Weights of a small transformer language model.
Architecture: RMSNorm before each block, rotary positions, normalized queries and keys.
MLP neurons of a small language model. Each row is named by its layer, matrix (down: output weights) and neuron, and shows model dimensions 16-143. Each number is 50 + 15 x the weight over its row's rms, rounded and kept within 0 to 99. A neuron's up and down rows have the sign that makes its largest values positive.
Before each neuron's rows, "fires before" lists the tokens most often just after its 100 highest values on Wikipedia text that the model never trained on. A number after a token or word is its count.

fires before: " " 71, "," 11, " of" 5
L9.down78:41 45 49 65 53 49 27 38 44 49 48 58 36 58 51 50 33 52 47 40 64 47 54 52 72 73 23 54 64 48 18 49 33 38 32 20 48 49 54 55 37 61 67 73 32 52 43 47 58 33 64 54 44 61 44 39 50 60 15 58 38 70 47 55 54 72 43 63 34 68 39 47 40 35 70 68 44 22 37 46 42 60 50 48 45 56 53 49 99 16 42 68 58 26 43 52 53 49 59 59 56 76 39 59 38 84 45 53 46 34 22 40 50 45 41 53 54 35 63 30 37 37 41 52 62 45 34 39

fires before: " |" 29, " medal" 10, "al" 6, "en" 6, "ical" 4
L5.down13:58 57 59 63 49 37 54 81 65 49 62 66 54 49 41 86 69 18 44 48 32 43 34 38 51 29 78 51 59 57 54 58 37 28 59 18 46 52 83 56 25 41 28 42 44 49 33 58 56 55 29 51 59 39 40 33 41 70 39 49 63 63 39 48 66 53 46 62 52 24 13 81 62 33 47 55 54 32 42 32 59 21 61 36 63 36 45 36 71 41 67 35 49 39 53 35 58 56 42 48 55 45 39 33 44 34 54 48 48 57 74 45 45 13 30 42 38 32 62 82 42 56 46 60 26 25 34 60

fires before: " " 39, ":" 17, " Franc" 6, " Die" 4, " J" 4
L5.down200:37 41 44 56 47 45 46 51 79 37 41 45 52 51 51 43 78 62 36 46 62 62 74 66 38 28 43 65 70 62 27 23 38 44 32 25 64 24 70 70 68 56 44 39 76 45 60 53 46 45 59 68 40 43 69 10 64 39 52 33 49 77 16 51 58 37 50 48 38 58 49 29 60 65 36 48 62 40 49 39 67 57 25 32 47 62 69 44 62 26 58 53 71 61 49 47 62 39 64 45 49 15 28 42 51 15 35 45 41 33 48 35 24 81 43 68 40 74 56 24 40 80 35 48 37 30 29 58

fires before: " " 29, ":" 28, "ical" 5, " UTC" 4
L8.down335:76 46 38 22 48 69 37 53 51 61 54 31 53 25 47 49 65 53 55 42 50 50 35 50 29 25 55 35 67 56 69 49 68 36 67 30 43 33 42 39 71 33 32 35 42 40 62 66 27 59 57 43 75 54 63 45 47 48 49 50 22 42 32 49 24 32 42 30 53 51 59 54 51 82 51 49 25 61 71 26 40 48 66 70 39 52 73 61 92 53 40 49 32 60 46 45 50 69 54 32 56 79 25 41 87 81 29 42 57 47 59 66 57 55 49 34 39 55 69 41 29 69 44 55 44 55 46 54

fires before: " " 92
L9.down416:28 12 32 80 27 48 46 44 41 26 34 41 50 71 15 68 34 40 53 31 59 47 36 36 34 35 50 51 51 53 28 54 23 49 34 21 47 83 26 41 33 59 41 67 28 68 24 49 76 23 53 36 53 78 61 24 63 50 31 63 55 82 35 58 45 64 32 44 34 56 35 41 47 49 43 31 36 36 87 49 38 62 48 78 47 39 36 47 76 37 48 64 70 37 39 50 53 48 43 71 33 70 65 86 55 37 33 61 40 48 60 40 65 16 54 47 62 32 52 42 72 45 68 52 48 64 72 18

fires before: " |" 41, "-" 6, "\n" 4
L4.down667:48 35 38 37 48 66 76 71 46 55 43 69 79 32 44 45 45 28 55 38 43 74 37 25 54 27 49 65 47 34 64 70 68 40 61 43 45 31 27 58 56 78 65 45 58 55 74 35 75 51 25 53 44 27 16 08 53 50 66 42 48 52 67 58 60 41 70 44 44 32 45 47 49 70 56 56 57 68 45 39 46 63 43 56 45 24 32 58 60 52 53 51 63 47 44 70 44 84 57 44 65 35 86 34 34 47 50 48 38 39 67 56 77 27 61 40 64 45 64 52 30 24 47 41 33 42 69 27

fires before: " |" 38, "," 29, " " 5
L11.down311:80 65 55 46 56 45 62 68 35 42 38 63 40 60 31 54 31 44 37 64 62 57 59 60 56 65 41 53 53 55 79 72 53 55 56 53 38 56 36 41 55 52 62 46 37 15 63 24 68 52 38 59 35 65 29 31 42 40 54 45 51 42 58 39 37 57 42 30 60 59 56 77 45 52 44 65 32 29 51 60 53 90 67 39 32 25 51 71 48 57 59 41 24 28 55 48 34 53 99 45 34 68 54 55 82 49 57 58 52 19 00 47 55 54 31 67 30 57 65 68 36 59 41 49 41 67 53 39

fires before: " " 47, "000" 8, " and" 4
L8.down110:40 42 46 17 47 52 68 50 36 84 56 67 50 57 56 52 72 72 37 67 31 52 47 44 53 81 72 35 20 27 65 39 47 62 56 70 72 59 46 50 47 91 47 44 65 48 48 50 59 52 37 58 65 39 52 53 82 39 25 37 70 59 74 65 48 35 94 78 37 69 82 77 73 37 58 35 65 59 47 56 79 46 80 48 50 55 38 63 59 70 33 22 47 61 59 61 44 59 31 35 44 40 68 50 60 40 33 20 47 47 60 38 65 45 70 63 30 44 15 54 38 27 40 40 47 32 45 44

fires before: " " 55, "," 29, " |" 4
L11.down220:45 63 84 27 47 68 66 75 29 73 51 70 55 40 36 60 79 45 61 32 56 58 41 38 40 38 49 46 34 36 42 44 59 29 34 59 45 74 45 50 63 55 35 74 55 33 36 66 67 47 74 37 39 51 24 61 40 20 46 54 38 56 28 37 53 37 58 44 70 51 47 48 39 59 67 49 53 36 38 63 75 49 43 31 57 67 48 53 91 50 30 34 56 22 94 46 49 55 45 81 55 48 40 34 64 87 58 27 49 48 49 63 56 52 60 58 39 09 72 31 64 40 49 84 51 50 71 59

fires before: " " 53, " |" 10
L8.down577:62 26 59 47 48 58 42 39 49 46 32 50 31 62 50 49 48 49 50 50 58 46 45 47 57 31 53 50 33 96 55 47 57 60 67 30 27 54 42 49 55 52 48 37 40 57 62 31 54 52 48 64 47 51 31 57 56 57 70 62 64 51 61 46 51 38 60 55 33 45 58 42 49 40 63 57 36 28 59 46 37 52 66 42 37 41 42 59 99 61 67 39 50 57 58 51 42 70 40 53 41 66 45 44 65 39 43 59 66 47 66 59 50 56 71 51 56 83 48 66 30 53 36 58 38 63 52 37

fires before: "-" 68
L5.down289:40 93 58 28 64 26 52 49 68 61 55 39 50 32 45 25 62 44 53 76 45 55 37 52 27 42 50 70 59 51 58 86 70 36 38 09 56 19 36 64 39 62 69 39 60 53 42 42 63 20 24 75 37 37 53 47 46 48 34 51 29 49 56 26 67 70 51 43 68 38 73 26 43 85 58 71 32 47 58 32 56 55 48 65 53 31 24 20 28 56 67 41 47 29 29 36 38 48 36 76 42 18 47 57 36 52 39 49 42 32 32 43 80 50 53 68 42 53 41 68 49 19 56 59 30 51 50 41

fires before: " |" 22, "8" 16, "9" 7, "1" 5, "2" 5
L11.down570:64 78 39 49 59 50 63 36 39 34 38 63 73 47 77 57 53 49 45 55 82 55 49 41 20 53 51 73 63 35 62 82 41 66 51 49 67 41 59 71 61 49 58 40 61 34 39 50 63 33 58 96 57 48 43 39 57 22 53 56 73 28 29 54 43 32 56 31 74 56 56 36 59 57 41 88 66 55 54 57 67 51 58 68 72 52 68 40 66 69 67 61 45 13 15 65 70 68 30 18 48 66 61 54 51 35 46 46 59 41 31 54 48 58 45 31 52 63 26 62 47 34 45 30 72 31 48 37

fires before: " |" 26, "." 9, " %" 7, "ine" 5, ")" 5, " S" 4
L11.down79:31 36 42 23 60 39 59 58 43 16 43 34 22 50 60 62 37 66 45 37 46 28 46 56 02 40 40 55 45 49 53 53 53 63 33 35 54 38 38 61 55 42 39 54 43 52 66 31 68 72 34 62 53 37 57 59 56 63 84 75 63 44 81 62 54 42 41 51 30 51 52 35 33 88 53 69 83 94 51 36 35 48 57 66 39 25 65 49 52 50 53 54 64 70 38 48 43 77 76 63 49 45 83 53 70 32 62 38 31 26 64 53 37 33 62 49 37 44 48 29 48 54 36 63 59 41 33 39

fires before: "|" 45, "stem" 7
L9.down151:31 38 74 41 44 59 53 51 61 51 62 59 72 29 40 28 36 51 59 60 47 29 46 43 29 60 41 29 37 24 65 56 59 65 45 61 41 42 34 42 38 57 48 49 61 50 49 35 55 41 59 50 56 50 50 28 56 70 00 16 81 55 54 53 37 58 28 29 52 52 29 60 59 58 62 59 26 40 57 66 34 57 67 42 22 62 38 63 11 55 47 21 42 35 47 41 48 46 28 30 61 49 60 58 40 53 45 34 60 30 48 71 45 37 57 46 74 82 62 44 54 66 50 56 38 83 63 52

fires before: " was" 29, " is" 27, " has" 5
L8.down363:16 24 68 33 64 59 47 44 65 48 38 36 43 57 39 59 68 29 76 40 50 46 45 41 43 24 66 53 51 28 47 50 51 61 35 55 32 46 53 42 40 37 31 45 53 43 46 10 44 54 58 69 59 44 48 39 49 61 65 71 64 56 78 47 55 29 63 59 34 63 40 70 46 45 53 52 49 45 46 41 29 51 49 36 44 10 65 44 99 42 31 50 45 61 40 54 37 68 62 63 54 51 57 43 68 41 32 31 33 58 50 39 46 57 15 59 66 28 63 36 42 46 56 30 61 63 66 37

fires before: "-" 55, " |" 8
L6.down88:37 88 60 14 31 16 58 50 66 61 36 45 59 71 65 47 52 44 44 55 48 65 74 54 46 42 47 69 40 50 79 65 58 33 31 66 62 17 39 47 46 55 66 50 67 48 57 44 57 44 36 42 25 29 61 40 36 30 54 55 29 48 39 44 57 55 35 31 57 32 35 47 39 44 56 49 37 46 38 51 53 80 56 36 58 30 45 53 57 79 61 46 64 24 69 29 56 57 48 33 61 50 44 45 48 53 51 36 39 32 20 58 56 56 63 52 45 29 62 48 38 50 58 54 53 60 41 31

fires before: " |" 18, "0" 12, "own" 8, "1" 7, "2" 7, "3" 4
L8.down627:60 83 40 36 48 26 25 56 30 49 49 70 43 48 64 24 14 37 14 18 63 21 43 71 35 39 51 61 71 61 42 45 22 69 40 44 45 50 41 69 72 49 73 64 58 55 60 29 28 56 40 75 38 66 51 64 41 30 61 28 45 45 60 63 44 64 56 71 44 49 38 76 55 65 32 70 51 57 66 43 41 59 50 42 53 53 52 32 55 22 74 58 34 49 19 35 39 46 43 49 38 73 86 36 53 47 41 82 62 47 22 31 30 49 31 57 39 36 44 40 29 40 46 48 45 52 55 46

fires before: "|" 21, " |" 18, " \"" 16, " " 6, " Republican" 5
L8.down135:38 65 52 78 38 43 64 61 27 51 48 62 56 42 35 78 96 43 59 30 76 64 39 48 66 36 35 41 39 43 61 60 54 49 37 39 47 43 67 35 41 62 55 45 35 37 27 79 55 36 65 58 63 50 37 29 33 28 77 32 50 58 38 10 51 57 56 56 48 51 47 62 64 43 51 33 39 53 63 67 18 51 71 51 42 35 50 61 92 68 23 30 23 52 62 67 65 62 43 58 54 54 41 61 63 70 32 23 41 93 63 61 38 77 57 71 37 82 38 66 43 28 34 53 83 44 50 49

fires before: " was" 20, " is" 17, " \"" 6, "ems" 5, " would" 5, "," 4
L4.down690:30 21 69 57 53 57 64 90 52 65 67 40 44 25 27 51 64 53 42 30 56 48 49 52 61 77 35 52 46 61 34 53 59 42 51 72 41 55 67 58 72 38 46 26 63 36 38 60 55 69 60 48 39 30 61 30 48 47 73 47 73 51 76 74 77 31 35 45 48 62 28 69 53 53 51 47 40 51 46 38 60 46 55 41 53 56 65 43 50 56 56 49 16 62 48 87 71 46 66 69 55 58 58 34 37 67 43 33 46 71 44 61 57 52 63 43 54 59 56 29 62 28 28 69 71 59 46 32

fires before: "-" 74
L4.down322:67 47 47 24 61 56 65 54 37 51 35 45 54 30 31 26 69 37 49 82 52 39 23 69 69 58 51 95 48 28 71 17 57 40 25 40 47 42 39 60 50 60 63 29 31 59 54 70 42 42 48 60 39 40 22 45 55 57 48 55 38 47 50 60 69 45 41 41 44 69 52 51 37 49 42 46 55 70 33 65 50 48 73 24 33 55 51 14 50 25 49 33 54 31 36 71 44 34 26 61 50 54 66 63 30 47 53 33 71 61 17 60 51 30 58 51 49 53 48 53 72 50 79 32 49 38 22 32

fires before: "ment" 23, "ing" 15, "ed" 14, "ry" 8, "or" 6, "ers" 6
L10.down15:38 66 59 45 18 29 42 23 62 60 60 45 55 26 55 51 41 47 47 62 44 69 62 48 52 47 33 51 49 62 50 30 38 46 51 70 52 52 55 53 66 44 53 79 39 47 29 63 50 43 05 35 56 61 48 63 58 60 37 34 40 78 25 62 48 29 17 31 58 40 44 34 72 57 43 49 61 36 70 40 34 66 65 75 70 30 36 50 99 33 61 59 61 42 57 58 51 55 33 48 38 35 28 35 43 54 39 63 68 66 51 51 47 41 75 35 37 47 26 67 41 67 34 34 32 51 30 71

fires before: " is" 32, " was" 18, " has" 4
L5.down233:10 40 42 38 66 56 42 55 55 59 41 60 40 41 70 13 49 45 50 37 57 64 46 50 41 73 36 45 39 33 41 73 36 73 62 51 47 67 49 53 30 22 54 17 78 40 63 62 60 68 40 35 57 50 73 56 54 15 24 44 46 88 31 46 70 13 51 43 59 56 19 54 66 54 79 52 41 67 60 48 61 39 64 53 69 30 64 74 56 29 71 57 32 79 42 64 28 48 35 39 59 57 52 62 66 57 21 32 67 75 17 73 64 43 39 40 53 28 63 29 56 25 64 47 32 65 74 45

fires before: "|" 51, ":" 7
L4.down415:53 61 65 36 72 38 77 34 37 46 64 67 49 39 38 56 73 67 56 53 45 58 53 53 67 57 63 61 56 16 37 53 58 50 31 74 34 78 54 41 72 57 77 49 27 15 22 45 78 51 73 66 43 43 26 56 16 57 51 57 63 62 57 51 41 97 53 64 66 64 41 48 64 52 44 74 40 51 56 48 59 65 72 53 59 62 43 62 00 35 56 48 43 56 58 55 37 49 41 56 62 55 58 50 47 63 63 30 35 67 19 50 47 60 72 85 55 57 35 35 32 40 69 45 45 76 57 58

fires before: " |" 39, "-" 15, " |\n" 14, " " 4
L5.down117:50 34 51 12 42 51 81 73 62 47 54 58 48 33 32 61 46 32 62 47 66 35 43 61 76 80 66 46 49 54 64 31 56 33 40 30 34 53 29 69 55 55 47 37 77 54 41 44 44 32 41 57 46 28 59 56 53 70 42 27 51 23 56 42 63 38 58 55 28 51 56 55 58 54 56 54 68 63 45 45 65 39 74 60 60 45 26 50 48 50 48 53 44 60 47 38 43 59 61 62 76 36 33 64 37 25 67 42 54 56 35 39 43 32 58 42 56 44 41 45 44 38 35 73 70 45 47 34

fires before: " the" 21, " he" 11, " she" 7, " a" 7, " it" 4
L8.down257:45 51 62 39 44 18 68 62 24 54 55 50 48 54 37 37 90 84 36 37 53 70 56 54 63 52 69 42 57 55 41 60 69 72 72 26 52 64 71 52 52 52 40 47 59 66 37 58 52 52 53 45 55 44 46 30 67 49 99 44 58 50 24 70 31 59 47 57 58 68 50 52 59 73 41 59 45 59 54 48 45 55 51 49 63 55 42 61 99 49 63 55 45 44 82 61 55 58 61 45 23 55 65 46 56 68 65 43 59 71 26 51 38 29 43 39 20 50 48 60 35 65 41 49 53 39 58 46

fires before: " is" 33, " was" 20, " has" 5, "ific" 4
L5.down256:45 37 56 85 41 55 51 41 66 56 64 37 47 49 36 46 57 40 37 40 61 67 36 30 48 41 52 48 46 53 47 43 23 55 55 51 60 46 69 66 55 47 44 48 70 49 42 66 56 67 64 20 55 45 56 53 52 53 50 68 49 52 54 49 51 48 75 48 54 42 19 32 60 73 61 08 49 53 55 23 65 63 69 58 67 82 58 54 57 50 63 66 34 52 63 73 86 46 52 64 60 31 68 37 65 56 60 31 51 61 43 70 48 56 51 51 58 25 63 38 63 27 61 77 59 44 58 31

fires before: "," 18, "." 15, " in" 12, " of" 10, " and" 10
L9.down673:38 40 33 37 52 19 56 49 54 64 56 63 61 31 57 46 59 40 54 37 42 45 48 39 59 43 49 69 40 42 38 30 60 32 57 08 59 35 28 29 49 50 28 53 59 32 53 57 53 68 51 29 53 52 67 51 50 46 39 38 40 49 40 51 48 36 73 60 51 28 38 72 34 51 42 47 70 45 64 50 59 58 60 60 36 68 45 57 99 33 56 67 44 61 50 42 58 48 62 48 51 41 13 60 50 44 62 54 47 53 23 56 40 54 19 65 52 35 56 33 49 22 51 40 41 58 50 61

fires before: "," 52, " |" 13, ".\n\n" 4, "." 4, " he" 4
L6.down208:27 55 75 30 66 44 47 32 47 40 24 66 67 50 63 41 51 58 62 37 39 44 77 62 45 63 70 36 73 00 44 49 42 43 64 26 52 47 30 65 48 25 49 28 47 58 39 72 64 48 64 52 43 51 43 59 33 70 72 22 47 50 66 66 25 53 84 52 50 55 69 36 71 67 53 75 58 68 60 49 68 54 67 72 47 45 56 43 99 52 24 41 60 73 64 67 50 57 21 57 51 43 65 49 60 55 93 41 33 34 70 52 51 41 38 43 66 77 28 40 51 50 70 79 54 44 47 42

fires before: "\n" 27, " of" 15, " and" 6, " who" 6
L11.down158:49 51 24 73 42 36 38 83 43 43 66 46 43 13 54 88 32 78 72 31 42 14 53 64 58 35 64 43 45 69 47 68 54 99 24 86 36 29 68 41 73 42 34 53 47 31 48 32 51 52 24 35 20 36 47 50 31 35 49 37 58 38 41 46 55 59 56 53 62 51 77 42 37 71 63 49 64 47 65 44 40 56 60 50 53 53 29 58 99 51 58 53 39 68 48 35 52 66 59 41 56 30 55 55 17 77 52 40 65 41 55 37 27 41 58 36 52 36 65 57 50 40 42 33 42 44 84 14

fires before: "|" 87, "|---|---|---|---|---|---|\n" 9
L9.down325:55 88 51 45 53 53 47 61 43 50 52 67 64 36 64 59 39 61 52 72 72 19 75 76 50 36 54 52 47 24 27 56 44 23 67 69 64 24 42 42 50 59 42 57 23 37 33 32 35 32 48 58 53 52 34 58 58 72 24 58 65 36 43 63 64 78 66 70 47 42 35 62 44 48 35 38 47 40 60 69 83 65 32 67 34 57 53 60 00 60 44 48 42 60 24 50 54 85 37 66 66 65 37 30 61 49 55 16 62 36 60 23 67 60 88 75 43 70 49 39 60 43 43 44 46 34 63 66

fires before: " " 47, " than" 8, " (" 7, " a" 6
L10.down637:48 21 61 42 49 55 26 32 56 08 56 33 43 33 43 52 26 57 56 54 35 48 59 60 57 49 42 11 49 45 50 51 68 99 44 44 59 46 52 26 47 19 55 42 36 50 50 58 47 63 31 60 56 83 52 51 40 48 80 28 72 57 29 52 65 53 37 40 54 49 73 49 71 26 55 42 46 74 69 20 33 46 69 64 45 45 47 69 76 51 73 54 42 61 46 73 55 59 47 17 60 30 68 47 53 26 51 55 36 61 41 75 44 59 52 59 65 15 25 47 41 46 40 42 37 58 55 30

fires before: " " 32, " the" 9, " October" 6, " May" 5, " August" 4, " March" 4
L6.down161:21 31 68 53 77 78 64 54 32 50 47 36 46 24 40 67 51 38 76 28 32 56 21 32 44 43 36 45 36 33 45 75 72 56 31 11 50 51 51 45 58 44 32 28 54 71 51 55 40 52 52 39 48 58 55 53 59 54 49 74 28 49 62 23 62 52 37 49 23 57 73 44 64 50 61 40 40 48 64 55 40 69 85 48 31 56 41 84 94 46 65 34 47 58 35 54 31 50 34 51 24 75 41 59 38 64 42 68 34 64 78 62 77 64 54 57 53 57 60 66 68 49 52 45 37 57 38 51

fires before: " " 30, "200" 9, "201" 8, "202" 5, "194" 4
L8.down669:49 25 33 64 70 21 85 48 65 27 34 63 40 42 54 64 57 60 48 50 80 54 78 61 39 55 49 59 34 58 55 39 72 41 57 37 41 64 89 54 48 44 42 29 52 29 76 39 88 36 50 55 60 38 79 30 49 45 50 38 45 53 57 48 37 51 61 31 63 59 60 45 58 63 35 40 54 30 33 59 52 38 31 58 24 45 56 62 99 43 75 65 20 37 19 62 79 38 46 57 72 65 55 41 63 53 46 41 38 53 54 45 46 45 42 55 33 51 34 36 49 43 11 63 44 48 36 52

fires before: " " 53, " the" 6
L11.down348:53 58 61 31 53 71 51 38 48 52 56 72 67 56 33 63 46 40 48 52 53 25 22 31 46 35 43 63 55 60 52 35 57 61 55 55 70 47 41 43 37 38 69 62 71 69 60 47 84 45 67 45 53 51 62 71 28 65 47 55 17 40 52 19 49 52 61 44 46 36 21 58 41 63 51 49 36 57 56 28 47 45 40 31 50 37 28 62 56 32 71 42 51 61 54 51 41 49 62 52 31 49 61 59 78 57 71 64 76 52 67 54 55 52 47 73 53 41 45 34 48 22 42 57 43 61 70 45

fires before: "," 87
L9.down408:36 61 51 49 53 25 45 79 38 63 83 24 42 40 76 33 44 59 36 67 42 39 49 53 49 44 30 56 48 73 12 44 46 60 69 47 53 62 71 59 54 78 40 51 39 58 32 69 72 66 63 41 65 38 71 31 46 35 56 43 64 51 47 72 59 61 51 47 48 27 47 63 59 55 42 47 75 22 56 53 61 60 63 67 19 46 34 54 72 45 57 37 69 40 77 70 31 58 46 67 47 36 57 66 52 54 52 09 40 42 28 27 41 47 55 59 34 57 43 44 35 45 58 34 50 35 55 52

fires before: " the" 18, "," 18, " a" 8, " he" 5, " F" 5
L6.down560:15 79 67 36 46 50 63 50 23 62 37 89 73 63 31 28 59 46 25 48 46 41 55 62 69 50 73 21 74 46 38 45 55 76 48 23 42 66 35 47 61 38 53 40 46 63 53 65 62 38 59 42 65 41 18 59 48 47 82 19 38 45 49 70 50 59 47 53 49 18 99 31 70 53 65 45 36 58 73 63 83 39 66 64 57 45 44 46 99 66 46 54 51 55 47 66 28 48 35 42 48 45 26 46 46 40 58 60 39 54 83 26 64 59 27 70 35 41 49 25 46 58 58 56 49 29 28 44

fires before: " " 91
L9.down121:54 78 64 33 57 33 40 61 41 46 37 38 38 31 83 50 63 57 53 48 33 63 39 63 29 66 60 74 42 36 56 36 62 39 41 46 49 59 57 50 33 47 29 41 46 40 25 60 48 69 56 55 21 41 37 48 52 52 69 51 68 35 54 50 82 56 64 42 46 29 52 52 68 73 40 55 54 49 57 38 53 35 44 58 71 46 65 63 99 57 49 31 20 38 46 49 54 53 68 19 55 58 56 81 74 48 50 70 50 57 23 43 65 69 18 70 32 32 55 43 49 39 58 42 43 60 61 32

fires before: "4" 15, "1" 11, "2" 10, "3" 8, "8" 7
L10.down582:18 74 29 63 66 28 61 63 65 65 36 52 46 42 50 27 72 55 37 40 84 29 54 46 56 46 49 38 66 33 38 54 42 40 55 46 43 53 71 40 55 30 77 51 51 53 53 59 63 68 40 59 40 38 64 67 53 54 55 46 45 52 36 48 70 49 87 46 71 36 50 66 53 67 30 50 59 40 53 32 67 60 62 58 46 38 62 50 99 46 50 68 47 73 15 41 35 49 60 58 45 52 43 43 60 24 66 50 55 64 73 46 51 37 35 39 72 63 47 40 50 38 42 58 35 39 42 36

fires before: " " 22, "201" 18, "202" 12, "194" 6, "193" 6
L8.down60:52 50 42 62 59 22 56 58 48 47 40 37 66 67 46 69 46 35 28 47 56 47 37 54 51 29 38 32 44 66 52 44 56 58 38 65 40 59 48 33 56 54 44 35 31 33 50 75 36 48 58 52 71 49 47 35 47 57 36 69 65 43 37 60 34 61 61 61 60 35 63 42 45 54 57 52 56 22 50 48 21 49 73 51 59 61 65 54 99 50 46 43 31 52 80 32 49 47 77 50 25 40 50 45 27 26 68 75 55 44 12 55 74 45 39 54 46 68 40 33 40 38 47 31 46 45 57 42

fires before: " |" 20, " (" 19, ")" 9, " " 5, "^{" 4
L10.down293:49 54 50 47 36 61 42 54 60 66 75 53 36 54 53 44 35 63 77 43 48 48 34 60 64 40 47 55 56 53 70 50 37 65 52 60 43 36 31 62 40 22 67 53 38 31 39 63 52 30 39 62 87 54 72 60 30 60 49 48 68 16 60 21 58 65 22 48 39 50 34 58 47 75 51 53 54 61 66 44 31 45 55 51 53 50 51 55 12 33 83 82 36 34 66 68 57 37 43 49 42 62 58 54 22 58 28 47 41 81 59 84 67 57 39 54 55 38 32 57 35 26 64 30 49 38 58 50

fires before: " |" 18, "==\n" 15, ":" 13, " " 12, "\n" 6, " and" 5
L8.down39:50 31 51 13 37 67 61 53 26 35 54 38 63 60 69 65 56 58 32 82 31 55 71 49 32 42 37 36 62 64 56 38 56 42 56 47 59 29 36 58 35 81 41 40 53 68 64 59 41 70 26 53 42 42 56 20 52 73 59 61 66 51 58 75 33 60 58 48 40 28 67 33 47 49 51 61 45 37 59 48 76 78 70 50 40 65 61 26 77 53 25 44 49 79 56 45 53 32 55 56 42 47 35 54 79 39 52 52 39 47 55 61 51 37 72 48 43 47 48 54 48 86 32 73 45 37 25 54

fires before: "-" 31, " |" 18, "==\n" 6, " " 6, "\n" 4
L5.down300:56 71 69 17 47 32 45 43 36 58 44 37 51 37 42 53 57 41 54 55 56 54 48 67 62 51 58 46 62 37 71 41 48 28 58 29 66 60 27 35 55 59 50 32 58 49 55 42 45 37 74 75 34 34 51 46 46 45 29 36 30 33 43 41 41 53 45 35 51 20 61 51 59 49 55 50 37 33 38 45 68 59 46 57 58 43 44 49 75 41 52 73 53 27 46 60 43 41 63 20 37 57 25 61 33 40 65 45 62 39 24 74 39 69 48 47 28 36 66 63 47 32 56 62 71 50 58 51

fires before: "," 25, "." 18, ".\n\n" 11, ")" 8, " and" 6
L10.down562:47 85 68 41 39 54 72 59 39 59 72 67 47 54 52 39 41 57 35 57 57 68 83 31 45 56 40 37 72 47 48 61 48 57 62 28 41 38 47 17 47 61 51 65 36 29 45 60 55 47 79 36 43 44 44 87 64 45 61 44 59 48 37 41 73 61 65 55 45 75 38 63 73 82 64 65 71 43 39 67 49 51 43 52 36 37 34 75 70 44 41 51 60 20 63 62 41 71 90 57 54 31 38 40 77 51 35 44 37 52 60 21 33 18 29 63 40 40 66 38 64 30 78 64 35 32 84 48

fires before: "ions" 21, "ic" 9, "om" 9, "ed" 7, "ing" 6, "ive" 4
L10.down99:44 36 23 53 81 44 41 31 54 41 67 41 57 27 53 72 38 51 15 71 48 75 57 32 65 40 39 34 44 61 35 51 59 54 27 44 62 68 41 45 33 72 48 93 30 64 72 29 44 43 25 46 68 70 56 63 31 80 66 51 29 70 71 45 59 37 42 53 54 48 62 49 37 56 58 74 51 59 50 57 36 51 45 46 43 54 55 39 99 36 67 41 63 57 45 34 37 40 37 52 38 29 49 47 65 86 51 44 28 63 49 36 29 56 52 32 60 34 42 39 49 47 35 18 47 54 30 60

fires before: " not" 18, " |" 16, " be" 9, ")" 7, "al" 4
L10.down526:48 63 51 58 50 51 36 55 36 62 52 06 52 60 27 48 54 36 73 43 28 36 42 39 57 51 64 55 50 29 62 40 31 29 43 49 55 56 38 40 33 43 29 44 73 39 30 56 65 52 54 57 36 32 33 52 29 82 74 59 87 43 50 65 55 61 20 35 37 52 37 56 62 64 39 38 36 60 59 33 67 45 40 50 46 33 56 41 31 28 43 37 38 56 60 48 54 32 73 57 66 62 87 42 42 34 53 48 55 53 30 85 31 59 67 57 49 27 56 56 50 40 26 58 32 49 27 34

fires before: " not" 18, " to" 17, " in" 12, " the" 7, " his" 4
L4.down531:40 50 45 76 47 56 54 34 57 43 33 53 68 51 57 44 88 51 62 66 42 48 55 77 47 35 23 71 63 58 42 53 45 42 24 52 54 53 65 58 45 34 68 38 45 73 34 30 57 24 61 56 45 26 43 35 45 54 47 51 39 51 45 27 38 51 51 68 53 40 59 49 48 42 28 30 48 39 42 20 50 41 25 57 45 33 49 56 62 59 65 41 68 69 66 42 47 59 44 48 26 57 56 50 58 94 70 37 68 40 41 53 63 27 49 44 23 56 32 63 76 43 41 25 25 57 56 59

fires before: "|" 44, "-" 13
L9.down590:59 67 36 70 56 56 58 41 51 71 48 45 66 47 22 27 42 49 45 39 55 36 58 60 51 68 51 53 63 58 47 39 60 44 35 36 57 56 59 48 44 38 75 37 60 24 37 60 15 58 20 35 25 46 42 43 26 40 60 55 49 58 53 53 54 72 65 35 50 40 40 59 53 68 47 44 58 44 45 47 63 49 50 49 41 42 79 29 17 57 54 45 66 24 66 43 70 55 38 51 22 64 59 39 50 76 33 31 59 55 99 65 35 32 66 63 26 56 45 51 28 65 60 45 50 57 35 48